From a checkpoint of a small transformer trained on Wikipedia: 4 heads of 32.
MLP neurons of a small language model. Each row is named by its layer, matrix (gate and up: input weights) and neuron, and shows model dimensions 48-143. Each number is 200 + 20 x the weight over its row's rms, rounded and kept within 0 to 999. A neuron's up and down rows have the sign that makes its largest values positive.
After each neuron's rows, "fires in" lists the words (lower case) most often at its 100 highest values on Wikipedia text that the model never trained on.

L9.gate473,187,229,195,207,205,195,172,212,198,222,202,217,220,189,189,185,182,232,238,215,211,216,180,174,230,186,202,160,224,203,187,197,193,225,254,154,207,211,174,213,205,214,162,204,187,227,210,194,222,180,185,182,201,226,202,154,231,210,189,189,190,243,198,197,225,196,214,186,186,189,224,163,184,217,177,172,178,193,241,201,206,222,173,197,196,184,209,215,230,203,189,157,202,194,198,195
L9.up473,201,180,179,184,184,170,175,210,188,212,208,240,160,224,221,206,212,211,217,243,200,179,182,225,194,201,215,191,201,213,191,232,205,201,189,178,212,197,187,210,190,217,211,196,167,198,206,204,203,196,238,185,156,215,223,210,201,179,184,217,189,195,238,198,208,194,217,203,229,180,235,191,177,196,201,216,195,226,173,217,230,181,200,217,209,211,217,221,262,203,215,203,197,183,213,206
fires in: "two", "the", "three", "four", "few", "a"

L11.gate392,193,192,246,219,209,194,207,207,195,187,199,182,193,194,202,180,224,199,233,205,200,210,178,174,188,250,192,191,235,210,197,221,123,195,194,208,200,215,193,206,216,181,160,208,198,190,179,189,204,225,231,202,192,186,210,217,185,173,183,188,197,207,226,210,195,201,230,188,219,194,216,208,214,172,181,240,176,220,211,217,212,203,170,237,230,205,170,210,209,200,207,209,204,180,182,176
L11.up392,199,171,203,186,207,197,161,221,185,211,205,210,212,238,203,209,256,226,210,224,201,202,196,179,212,255,186,190,212,195,200,174,205,202,171,204,176,163,190,219,187,186,194,204,216,219,206,193,223,220,194,187,189,197,184,199,228,172,179,197,191,235,181,154,179,147,223,209,196,213,224,201,205,176,195,194,221,186,214,240,202,188,217,224,223,198,201,192,212,196,191,179,195,211,224,171
fires in: "the", "two", "four", "three", "five"

L5.gate302,244,243,203,199,216,187,203,182,214,188,190,246,159,223,230,197,212,195,210,168,224,207,183,183,210,156,187,192,219,204,182,190,163,244,181,207,180,217,189,199,183,208,206,233,170,212,213,220,219,231,173,236,149,202,188,193,181,167,182,193,214,227,201,185,212,234,241,181,180,177,227,209,178,188,211,194,194,183,214,197,215,208,174,185,198,196,204,214,217,163,203,177,239,198,187,218
L5.up302,273,240,180,198,203,201,205,227,222,184,178,213,166,172,215,182,224,201,174,171,164,208,178,186,191,237,194,204,263,202,170,226,196,216,192,223,183,180,215,202,210,190,208,199,191,197,173,209,211,208,205,184,218,220,212,165,207,201,200,209,196,187,219,181,191,189,223,213,249,181,210,187,189,192,218,194,205,191,189,202,177,192,256,171,206,197,185,194,224,205,204,198,205,171,220,193
fires in: "a"

L8.gate39,196,189,170,165,152,202,198,185,207,208,258,205,207,206,209,168,240,212,231,178,198,187,185,168,186,240,179,208,216,215,191,238,178,192,203,178,199,184,226,186,207,211,182,190,218,194,200,200,194,199,207,217,200,195,219,167,183,171,179,209,236,194,185,219,177,193,176,197,193,205,192,198,212,231,189,231,210,205,234,189,199,191,194,218,196,176,169,172,190,173,225,193,195,194,216,217
L8.up39,205,183,178,199,191,181,207,206,199,207,210,217,212,170,222,207,186,185,204,232,176,169,210,218,219,211,217,204,215,196,187,206,179,191,183,201,153,196,173,192,200,159,199,199,212,213,188,186,212,204,190,255,218,196,209,185,209,171,202,200,217,220,214,168,191,201,223,245,192,178,201,190,175,209,206,177,218,207,214,183,174,196,215,240,227,199,178,169,195,214,229,191,186,218,215,226
fires in: "for", "than", "unlike", "www", "to", "like"

L6.gate500,200,200,216,202,212,197,195,212,208,224,237,203,202,224,214,136,205,207,206,191,185,234,220,203,225,171,171,204,181,204,161,209,199,187,195,228,176,171,181,146,239,186,202,201,191,200,202,215,189,189,202,213,202,175,194,191,190,186,201,212,162,155,216,219,210,160,181,200,205,205,153,199,213,204,199,212,204,205,181,214,206,235,200,189,198,202,203,238,197,212,207,200,166,194,163,211
L6.up500,212,220,238,200,227,188,217,206,192,168,226,212,162,224,165,208,224,199,206,193,227,215,200,224,204,207,186,167,200,190,169,221,181,163,206,223,174,213,219,214,226,230,214,216,209,202,213,212,171,169,204,203,228,177,223,177,213,198,217,201,186,203,217,197,195,173,216,205,173,185,201,182,225,191,164,192,208,194,202,192,203,216,196,217,162,202,219,154,226,231,203,198,188,150,208,236
fires in: "in", "his", "its", "a", "0", "before"

L11.gate385,204,202,210,200,222,187,194,185,197,194,182,200,187,207,225,226,211,181,209,216,244,195,204,187,198,229,195,196,255,232,186,198,228,185,186,204,234,177,199,200,228,225,218,235,173,192,194,212,203,196,171,217,199,194,249,187,209,177,229,180,188,209,198,200,196,245,213,252,209,199,231,157,204,207,203,205,198,219,225,169,198,214,198,212,198,215,228,200,205,166,242,180,142,210,166,191
L11.up385,164,221,205,206,214,189,177,166,190,164,216,168,216,218,213,198,216,186,221,180,216,223,210,171,170,221,189,198,181,241,209,211,214,197,210,204,191,211,200,167,213,220,220,215,190,210,191,136,174,231,194,199,205,218,221,215,172,169,177,205,218,193,212,225,204,187,216,208,208,238,213,195,223,221,182,203,221,212,220,210,199,215,242,191,195,196,191,175,202,150,225,213,194,180,218,201
fires in: "for", "spent", "a", "april", "of", "march"

L8.gate269,237,214,240,238,197,210,220,206,216,160,194,207,206,193,200,173,209,185,218,176,174,212,210,196,209,205,192,188,217,203,193,168,196,219,200,189,199,221,210,179,198,216,160,191,145,175,183,182,238,194,211,211,226,207,259,172,175,223,204,223,203,238,212,205,218,205,194,196,204,223,226,215,185,197,207,209,196,220,181,183,244,219,221,252,197,177,211,183,223,202,215,216,196,205,181,220
L8.up269,236,192,196,184,174,224,182,226,214,198,172,136,194,230,200,189,246,218,182,192,205,190,185,207,198,236,191,209,217,208,189,211,188,189,206,184,237,197,198,190,206,216,192,204,208,199,196,187,189,221,208,219,210,191,215,210,212,201,223,182,232,230,177,183,219,209,212,143,212,224,183,209,202,207,211,207,206,223,205,202,194,210,187,210,228,180,188,177,204,194,210,193,180,217,209,177
fires in: "than", "if", "how", "when", "while", "that"

L9.gate327,234,200,202,193,200,204,196,181,245,208,185,209,211,242,201,187,186,169,168,190,170,230,220,180,162,169,218,203,190,176,233,192,213,218,200,205,191,197,192,230,231,190,202,210,216,254,176,200,186,204,169,185,203,218,207,235,196,176,206,230,215,207,197,178,184,169,212,211,204,176,230,186,186,227,212,226,224,215,179,178,193,202,188,189,192,187,209,220,218,190,182,246,214,207,196,218
L9.up327,222,202,174,205,186,197,176,193,175,190,194,234,199,188,216,185,186,212,189,208,204,211,184,208,194,211,205,209,202,206,216,169,195,185,175,191,166,207,208,175,163,192,203,201,169,243,213,211,205,221,200,216,210,208,177,215,174,187,202,243,199,158,178,181,187,175,221,169,166,204,236,190,200,209,212,180,209,220,205,179,209,212,193,171,254,202,191,177,205,229,200,223,212,171,202,214
fires in: "the", "his", "s"

L2.gate412,196,184,220,263,222,174,202,172,158,158,200,192,198,197,168,204,209,172,147,202,190,220,208,200,214,198,188,189,228,202,169,225,205,239,192,251,203,188,221,173,162,208,190,194,236,204,210,159,192,224,202,189,203,210,227,170,228,200,196,186,184,226,217,226,168,198,213,236,193,197,198,190,226,212,221,212,168,183,196,190,245,242,202,211,186,178,185,212,185,194,191,174,172,184,196,198
L2.up412,164,172,198,245,200,166,182,153,159,154,190,175,195,187,181,182,187,180,165,216,177,202,193,184,212,187,219,188,195,189,185,224,232,215,184,250,188,160,233,153,178,204,187,184,241,197,202,180,203,189,202,210,184,224,208,190,196,210,205,185,199,236,208,193,173,223,208,209,206,200,193,170,240,208,200,207,171,194,201,196,196,232,199,180,178,173,188,216,175,179,171,176,183,184,182,201
fires in: "a", "this", "big", "achille"

L5.gate396,200,198,212,197,214,215,188,182,216,180,189,185,180,210,240,191,192,211,190,208,198,191,205,202,209,193,156,210,218,200,159,210,198,195,205,183,200,199,217,202,203,189,178,179,126,198,187,156,185,202,207,217,234,224,194,210,222,197,198,192,195,213,222,210,193,177,195,210,187,208,182,226,200,173,188,181,186,239,216,240,207,208,207,210,177,197,204,208,191,214,168,208,218,163,225,177
L5.up396,173,200,173,224,197,215,172,190,179,210,211,193,179,185,187,189,188,206,177,204,143,234,215,211,211,226,192,155,208,187,208,201,182,161,201,181,207,196,205,217,239,191,190,186,221,215,199,206,211,183,154,225,174,203,192,178,188,186,198,168,209,211,180,226,213,210,188,181,200,213,209,178,200,197,172,185,203,181,183,198,229,191,192,210,223,182,201,201,228,231,221,179,182,210,214,241
fires in: "that", "who", "most", "many", "all"

L6.gate442,251,195,211,184,188,189,215,196,191,226,203,227,205,196,196,190,242,214,190,201,201,207,227,172,218,184,246,179,200,190,169,175,174,213,177,222,225,210,196,215,212,210,199,184,204,231,205,236,220,185,220,223,180,210,171,182,208,188,170,206,160,202,219,201,166,179,219,197,195,210,206,201,212,235,199,179,243,203,216,216,224,215,195,211,180,189,245,204,209,158,235,215,182,197,202,177
L6.up442,261,190,212,204,161,250,210,178,147,202,227,209,180,236,179,182,218,212,215,216,193,238,211,166,203,168,215,202,160,185,195,193,205,172,185,173,195,185,198,176,213,198,230,205,202,240,229,219,209,205,175,195,155,171,212,172,189,193,197,213,193,200,216,192,200,179,189,216,197,222,200,189,226,208,184,213,179,232,201,208,187,238,183,200,236,180,197,203,210,190,161,192,216,222,197,180
fires in: "the", "united", "2018", "1980s"

L8.gate468,173,179,177,220,215,159,187,174,229,191,196,185,195,221,254,201,201,220,198,207,224,267,195,178,208,209,206,195,241,205,231,199,197,188,190,193,200,192,195,202,164,203,219,203,245,191,216,172,188,200,208,231,210,176,188,177,194,239,201,219,226,219,212,227,211,173,234,232,188,184,202,197,184,194,204,193,179,170,237,226,196,185,210,200,171,229,194,212,224,174,166,201,172,213,180,200
L8.up468,195,212,211,171,192,193,180,214,222,176,219,204,188,236,223,197,222,204,168,193,196,225,196,212,182,208,198,172,170,172,186,185,205,225,217,216,214,183,205,172,227,220,186,194,209,192,236,176,168,224,179,214,192,189,179,190,202,186,186,204,146,214,223,250,235,217,211,226,191,213,179,175,238,198,218,212,172,202,163,221,205,216,166,203,202,208,185,179,209,204,194,225,183,217,215,199
fires in: "this", "that", "each", "one"

L5.gate238,180,183,213,192,254,213,186,188,224,210,216,182,190,182,207,200,205,194,230,199,211,193,215,198,200,217,210,210,200,205,204,210,200,175,238,197,215,169,157,186,220,272,187,228,198,188,208,205,156,200,187,205,218,160,230,207,211,243,215,190,211,218,208,210,206,188,212,254,200,205,202,179,229,209,197,186,175,185,220,217,203,202,211,208,198,184,217,184,214,234,207,184,200,198,192,190
L5.up238,185,198,199,219,173,193,219,199,196,197,168,196,170,213,191,205,211,171,222,229,210,184,222,198,200,205,207,188,213,218,174,223,220,207,219,210,193,185,207,216,171,193,214,241,190,195,193,215,197,203,220,185,138,216,215,217,185,209,214,204,206,201,161,195,212,193,233,238,238,204,227,199,226,220,182,201,174,202,237,185,191,211,189,203,173,215,227,172,198,216,187,222,202,214,232,226
fires in: "the", "christmas", "want", "in", "chart", "bitches"

L6.gate135,210,169,203,214,206,180,177,195,230,211,204,224,205,208,181,217,175,196,215,190,207,227,214,167,190,212,210,211,212,148,192,159,228,197,194,225,214,230,172,209,213,206,196,232,213,185,222,211,205,223,181,212,214,181,238,190,176,186,205,192,235,197,200,207,175,214,181,170,140,210,215,194,199,242,202,178,189,181,180,199,195,185,227,190,231,225,182,179,204,214,204,205,147,161,185,223
L6.up135,192,211,180,167,219,184,230,186,214,191,231,182,220,214,194,202,196,172,245,198,211,192,183,225,165,230,193,206,207,189,207,223,203,213,227,206,225,211,254,189,207,176,183,193,200,199,179,221,208,218,187,189,216,220,158,192,184,192,169,239,197,179,192,168,198,188,204,219,185,232,219,200,197,183,219,180,203,215,190,202,177,209,179,168,148,192,228,228,187,190,235,197,219,199,174,240
fires in: "of", "time", "goals", "times", "first"

L9.gate47,200,204,191,215,201,192,193,179,188,175,192,210,200,229,185,208,189,221,202,192,174,203,192,208,210,196,199,165,218,168,225,183,211,190,172,143,185,194,206,176,226,215,210,200,192,196,230,223,187,180,213,205,234,180,228,190,205,228,205,230,207,225,190,209,160,193,205,183,222,217,208,216,196,188,185,211,196,219,239,192,208,227,191,194,185,164,208,208,188,154,206,203,171,170,213,215
L9.up47,228,189,201,181,222,182,187,214,172,197,227,231,215,204,226,211,205,222,208,238,174,178,184,163,207,188,214,144,190,197,171,235,177,206,205,200,201,200,196,194,208,206,188,249,174,220,198,185,238,221,182,235,182,191,184,201,188,184,203,191,215,218,215,229,211,254,232,182,192,206,231,193,190,217,159,199,222,244,213,196,189,188,207,186,190,182,187,207,205,219,201,227,177,208,241,177
fires in: "from", "until", "since", "than", "as", "to"

L5.gate277,228,199,172,266,210,193,183,168,209,172,187,192,197,203,221,204,182,218,203,187,207,218,209,178,188,186,191,193,211,180,176,194,180,156,189,202,213,196,207,197,178,186,226,178,219,197,198,207,242,225,206,213,214,203,209,172,135,198,198,190,173,161,197,175,208,223,185,185,198,203,215,202,192,240,194,202,204,210,173,210,176,213,194,196,168,180,196,189,193,203,205,193,138,208,219,188
L5.up277,217,189,185,213,201,189,162,207,230,202,206,183,220,200,228,184,216,179,205,175,215,225,163,214,197,212,205,165,217,230,188,186,206,224,199,225,207,226,206,212,190,186,221,178,206,208,180,212,232,220,185,228,208,204,199,152,163,224,227,196,184,164,181,193,215,168,213,188,232,214,186,232,180,177,230,251,225,220,217,206,159,208,194,224,169,184,191,169,207,201,205,165,199,191,221,207
fires in: "than", "over", "about", "between", "around", "approximately"

L9.gate456,183,204,180,203,200,202,192,172,214,227,179,180,177,182,179,212,202,168,204,200,202,196,211,192,203,236,181,176,196,198,191,183,159,188,201,196,177,224,179,202,262,206,222,227,193,194,177,170,207,206,213,182,187,199,197,208,198,225,193,217,204,184,242,217,207,194,232,211,217,190,212,224,214,176,206,192,184,220,203,201,195,155,219,224,211,227,180,215,229,204,199,185,195,173,183,237
L9.up456,216,227,219,196,216,244,218,209,195,233,195,184,207,207,192,216,208,224,198,167,177,163,208,173,157,204,184,186,182,166,169,207,183,232,185,179,213,192,178,201,200,226,206,212,176,201,176,195,209,210,236,220,191,207,190,214,180,190,201,201,211,162,201,168,199,183,215,204,176,226,199,191,239,199,212,178,223,212,195,190,204,216,216,183,226,164,223,161,174,147,166,229,210,198,218,211
fires in: "at", "after", "following"

L5.gate37,209,172,210,216,185,222,184,193,196,183,214,210,194,202,203,211,205,212,196,203,209,196,190,243,139,212,196,224,215,213,194,189,149,210,213,187,223,234,232,179,212,223,203,213,157,168,200,206,234,195,224,166,175,178,212,193,199,219,167,214,179,177,236,219,209,176,214,196,201,200,206,203,196,197,210,194,217,224,174,200,215,188,184,222,203,206,181,200,175,197,156,200,174,215,193,217
L5.up37,233,218,200,210,182,212,214,184,210,215,189,155,205,184,222,217,189,209,233,173,166,236,220,216,221,194,192,196,222,187,185,180,232,224,211,204,171,169,202,224,224,152,202,211,215,175,196,178,225,188,189,192,189,185,194,172,203,209,211,207,210,189,237,179,214,202,211,233,183,166,219,209,240,227,229,190,195,195,197,214,212,202,203,173,204,172,207,194,198,210,200,237,196,214,184,187
fires in: "at", "in", "of"

L9.gate125,200,218,187,173,220,167,194,147,217,174,184,208,189,236,232,189,193,222,212,219,209,206,199,170,182,217,238,230,206,190,196,179,232,228,175,205,195,214,207,174,196,208,206,204,206,208,252,215,219,215,244,199,207,172,167,173,186,223,207,199,183,201,208,206,202,228,180,225,229,197,183,187,252,210,208,202,182,184,186,189,191,212,222,204,202,211,201,186,180,201,196,153,169,221,173,188
L9.up125,188,190,209,176,169,170,173,202,196,203,170,213,198,202,227,198,208,225,204,205,222,239,168,183,183,187,207,228,188,233,220,203,172,193,178,186,171,165,250,175,198,247,194,220,209,203,202,172,214,217,211,216,202,189,218,179,203,259,184,253,200,203,203,194,184,183,200,177,228,205,200,196,219,172,203,195,180,199,237,191,206,230,222,171,219,177,206,216,206,175,234,193,187,201,147,195
fires in: "a", "this", "that"

L2.gate223,235,232,191,216,179,231,174,200,222,194,184,228,188,200,200,215,196,201,209,204,219,207,182,168,213,191,189,193,194,193,168,193,189,186,200,197,169,205,206,184,206,237,219,210,232,189,214,176,213,183,198,172,201,205,209,193,223,160,217,254,199,200,217,204,156,193,185,160,207,182,215,175,218,163,200,202,195,231,241,193,227,160,159,218,189,180,194,167,214,178,216,197,182,200,177,209
L2.up223,216,232,186,216,209,183,204,229,178,188,177,224,180,190,183,225,189,198,188,217,207,210,199,190,207,239,205,188,211,202,182,191,164,166,205,222,193,191,191,186,191,216,218,213,191,190,223,189,217,230,176,232,183,229,224,197,205,204,190,200,192,184,212,165,208,233,208,198,231,233,224,239,171,177,202,177,189,178,194,196,201,221,197,184,181,201,209,204,197,153,202,182,172,201,185,214
fires in: "a", "an", "anselevicius"

L9.gate433,178,187,215,197,210,193,209,214,205,206,160,244,178,200,194,214,217,204,196,185,176,172,221,151,223,190,178,197,234,205,190,207,186,186,179,219,171,208,205,173,202,220,171,181,211,172,188,242,189,191,213,213,205,196,193,180,173,192,234,201,223,188,177,194,174,191,213,188,190,239,181,218,203,207,196,165,203,188,228,209,227,235,227,195,149,196,195,182,217,188,194,186,189,199,197,212
L9.up433,215,205,200,198,210,228,184,208,232,225,211,180,167,211,204,181,201,189,196,175,190,199,194,200,211,189,228,181,194,204,206,191,227,215,202,187,174,205,196,174,188,174,225,221,179,218,164,217,253,205,212,194,185,178,213,173,209,172,214,217,183,179,212,181,176,206,231,208,193,179,198,200,206,171,180,214,227,191,264,219,193,201,188,199,216,221,218,222,250,197,211,166,181,164,232,214
fires in: "a", "to", "the", "his"

L9.gate198,163,233,196,216,171,206,217,181,201,191,219,211,176,204,207,191,200,189,228,213,179,182,196,190,207,223,180,184,183,179,206,194,201,191,195,203,204,183,165,161,236,188,194,200,186,199,175,198,233,213,191,171,179,212,231,216,197,202,203,198,183,216,235,218,145,182,210,233,205,182,246,218,177,172,209,184,229,195,184,200,182,209,183,248,224,190,224,133,201,183,220,186,191,186,156,203
L9.up198,211,223,215,188,230,205,192,200,231,137,157,168,174,213,198,178,210,219,165,166,208,199,150,166,194,196,187,200,180,187,180,224,194,174,193,187,194,214,163,194,192,165,207,198,154,212,194,197,222,165,230,209,204,204,225,201,183,202,181,205,207,183,174,207,222,177,210,167,206,183,173,186,183,202,230,198,214,213,200,184,209,141,219,216,197,188,183,184,175,153,230,219,195,210,190,185
fires in: "with", "after", "while", "for", "at", "when"

L2.gate148,190,187,181,192,208,202,211,165,196,197,226,210,163,164,268,200,190,206,216,215,205,219,211,205,199,214,171,209,247,222,215,181,202,215,187,235,219,171,191,181,214,191,192,209,208,206,183,197,158,223,177,223,221,193,231,183,213,222,171,194,162,188,168,206,209,181,212,215,204,219,181,210,173,209,180,223,207,203,172,215,168,181,181,197,213,199,215,212,192,198,190,173,210,140,190,211
L2.up148,183,195,214,197,202,203,220,229,185,219,219,188,155,197,216,172,189,228,229,188,215,201,206,176,205,184,200,194,224,165,174,221,232,216,229,209,213,181,224,181,184,219,195,202,203,191,207,203,206,189,192,194,185,192,226,194,219,257,180,215,169,233,222,194,227,201,193,181,189,212,206,169,193,218,228,205,184,213,216,156,219,172,188,185,210,203,204,192,175,200,189,180,193,179,202,231
fires in: "the", "a", "in"

L11.gate12,203,213,190,219,202,209,189,203,223,227,199,204,194,190,217,206,210,199,234,192,184,232,183,185,172,177,199,185,252,210,192,184,182,209,159,213,244,209,200,180,184,179,210,194,185,220,198,187,179,211,211,218,237,206,162,205,204,193,189,213,192,203,194,192,182,172,182,203,186,207,219,186,190,178,193,152,225,212,244,197,195,209,178,197,183,202,230,191,209,228,204,231,175,209,156,217
L11.up12,184,199,220,227,190,236,190,165,204,242,201,227,207,187,209,230,214,199,215,174,231,193,205,220,228,217,213,202,191,192,203,199,188,230,166,227,178,190,214,224,201,192,188,236,205,202,172,224,237,210,187,205,162,207,174,165,179,225,175,197,196,182,191,189,173,191,203,211,182,168,195,185,182,225,192,212,175,257,203,169,189,175,198,182,223,186,195,173,176,216,235,186,217,173,183,223
fires in: "the", "was", "been", "be", "s", "as"

L5.gate488,192,209,198,184,183,164,193,205,201,208,202,210,214,191,177,179,221,219,183,175,177,205,169,230,224,188,228,182,225,178,215,178,207,194,228,216,220,218,203,189,178,196,221,161,194,211,174,205,168,199,193,188,234,156,179,188,215,192,193,212,237,200,193,196,186,175,227,187,228,237,229,223,203,221,220,205,178,201,215,211,217,232,183,255,189,186,218,213,203,178,195,196,214,175,219,222
L5.up488,230,218,211,206,167,211,194,179,218,185,222,176,186,205,207,167,189,215,231,231,226,187,214,194,207,212,156,200,165,194,217,197,201,205,180,220,183,202,211,182,201,222,205,197,193,222,232,227,213,215,189,209,207,191,201,176,205,201,197,169,174,177,182,202,207,176,179,186,158,239,187,208,194,200,201,177,211,229,219,184,249,157,203,180,221,189,214,192,224,217,201,168,200,244,236,197
fires in: "the", "to", "and", "as", "of", "at"

L5.gate250,202,186,197,202,194,208,208,204,253,201,193,226,213,244,194,172,202,224,225,187,228,233,206,204,195,210,182,129,189,180,185,182,219,199,209,190,215,173,174,180,218,213,152,217,196,174,185,206,217,209,200,200,222,203,245,212,200,225,154,165,228,193,229,212,187,207,181,186,191,191,210,204,204,144,224,194,188,180,224,213,212,174,221,207,219,149,198,188,183,210,190,195,200,176,220,213
L5.up250,229,234,210,167,196,196,211,210,185,185,187,212,174,249,241,182,230,178,185,189,189,239,192,205,181,178,184,180,214,207,208,210,226,249,188,205,159,199,184,181,197,212,179,229,187,189,198,182,208,227,219,214,226,180,222,172,199,218,203,221,161,195,212,213,182,183,172,170,167,191,198,190,190,191,204,198,183,199,180,183,200,178,229,184,224,174,234,213,202,206,227,210,182,207,220,221
fires in: "when", "if", "while", "although"

L6.gate259,199,190,226,185,232,201,192,189,193,210,182,183,203,222,201,189,179,202,207,183,163,178,229,190,161,192,205,179,188,185,191,184,179,183,203,250,202,195,199,186,222,198,185,220,188,187,202,200,190,165,187,223,207,199,212,198,192,193,168,198,187,191,218,223,178,171,186,202,204,172,194,231,189,164,185,197,230,203,234,183,178,210,211,203,199,194,185,194,145,212,181,194,158,196,203,182
L6.up259,183,190,177,211,169,175,189,213,200,201,183,180,193,210,203,201,147,220,221,175,203,194,219,219,171,217,157,193,154,205,184,196,192,184,234,211,156,189,181,221,226,210,238,189,210,215,218,167,205,186,205,240,213,209,208,206,218,195,214,174,162,208,223,183,147,191,198,193,182,177,197,212,189,188,189,183,196,197,177,181,181,209,198,216,205,192,181,176,203,193,203,194,171,188,241,219
fires in: "when", "while", "at", "before", "during", "in"

L2.gate100,178,177,188,225,197,200,184,185,170,224,173,171,160,202,212,193,196,169,184,222,186,188,190,178,155,195,169,203,193,196,197,213,179,227,211,199,175,171,205,178,181,242,223,221,208,221,207,205,195,229,190,196,218,175,234,186,203,198,151,240,210,225,202,195,202,231,175,196,194,172,167,189,211,198,200,217,199,189,202,227,198,218,166,184,177,184,178,178,226,174,176,157,191,161,231,172
L2.up100,153,195,157,214,198,201,171,193,199,224,186,211,204,225,176,186,184,156,186,190,165,210,214,201,197,210,183,160,217,202,203,212,209,177,228,222,182,200,213,184,188,208,211,222,223,183,239,197,179,219,202,219,182,169,230,217,191,192,178,187,210,226,203,188,193,230,191,197,186,213,181,178,231,185,189,226,184,218,208,188,175,223,163,179,173,191,196,183,234,168,162,197,181,170,247,208
fires in: "this", "there", "these"

L8.gate359,200,235,174,220,212,175,200,186,231,203,257,161,214,215,226,197,238,169,220,183,243,206,195,214,204,196,204,204,183,207,214,188,221,184,221,226,186,212,163,202,235,234,193,208,175,191,198,175,203,198,224,231,199,203,224,196,193,245,187,197,199,190,183,167,159,161,189,186,190,197,203,214,199,215,204,198,224,199,227,224,204,200,183,201,215,208,197,180,221,201,179,184,203,164,192,222
L8.up359,206,204,187,206,255,187,198,208,189,207,226,199,203,189,198,207,190,225,169,124,181,205,201,192,206,209,164,173,217,191,206,229,158,216,202,187,195,210,169,162,205,199,184,201,164,216,157,202,225,217,150,208,182,226,170,182,177,214,195,195,207,201,199,187,206,193,201,175,188,214,235,200,216,209,190,203,209,208,214,229,150,243,202,169,177,171,202,201,241,189,171,185,188,213,182,191
fires in: "has", "had", "than", "have", "since"

L6.gate478,207,182,180,229,176,224,210,179,191,174,206,209,205,210,221,195,217,191,231,154,203,218,209,187,184,195,173,222,232,189,184,175,195,207,178,183,180,185,183,209,236,170,198,172,201,237,198,211,214,215,176,176,235,236,198,181,183,232,206,166,198,198,210,174,173,189,204,190,170,205,250,218,189,217,174,221,207,195,170,204,161,224,195,173,187,176,222,158,186,224,194,183,178,208,204,216
L6.up478,179,208,167,221,195,164,230,207,178,206,194,188,207,213,170,236,177,215,206,222,209,177,209,218,235,168,192,177,203,185,200,233,205,199,240,214,231,195,225,191,226,208,210,213,181,221,236,225,203,229,168,213,188,170,243,170,171,141,219,206,190,201,169,205,234,210,216,212,221,173,191,208,166,172,207,225,207,210,212,209,228,169,215,197,204,223,245,182,217,207,226,210,211,179,189,206
fires in: "over", "than", "about", "around", "between", "within"

L8.gate216,190,207,215,183,225,205,196,184,225,201,238,179,232,204,212,235,202,225,231,187,218,204,178,195,209,208,189,229,189,218,215,209,197,212,200,191,182,213,208,183,209,230,177,204,205,180,212,206,202,220,219,205,207,216,192,176,167,212,222,176,245,203,188,204,207,227,226,209,225,178,182,181,201,204,214,187,231,208,210,156,200,226,230,239,178,239,200,194,225,164,199,186,157,211,185,177
L8.up216,222,203,173,197,197,190,196,185,208,194,202,199,192,221,182,201,205,199,222,198,225,160,174,192,173,200,189,212,227,224,217,209,215,199,212,189,188,229,214,173,178,181,191,225,213,183,196,194,206,245,187,248,227,225,203,207,210,179,228,204,181,180,235,185,177,226,206,201,215,180,243,199,196,215,164,237,191,175,211,182,180,201,207,206,206,191,198,159,218,201,192,222,207,224,230,215
fires in: "for", "made", "after", "on", "spent"

L5.gate346,236,188,190,213,217,211,205,178,169,193,165,200,215,215,240,210,198,216,191,200,197,224,152,201,216,214,188,197,183,220,175,204,180,181,195,198,148,233,227,190,208,189,175,180,160,219,165,172,223,210,176,167,182,211,180,199,189,205,218,201,192,192,233,194,184,239,158,199,178,177,193,201,240,187,150,192,232,199,191,228,206,186,198,214,170,207,198,210,204,245,190,202,166,200,222,225
L5.up346,217,172,248,184,189,207,202,229,200,175,210,196,183,232,170,178,226,212,170,201,235,194,206,202,233,205,161,193,183,215,191,225,192,211,210,188,183,198,184,207,171,196,200,225,174,230,202,181,191,231,165,198,191,207,198,217,209,221,195,206,215,179,185,189,204,165,209,197,212,143,232,175,190,207,194,215,207,202,181,187,209,204,192,220,234,207,217,210,151,171,180,184,189,179,195,179
fires in: "two", "grand", "four", "three"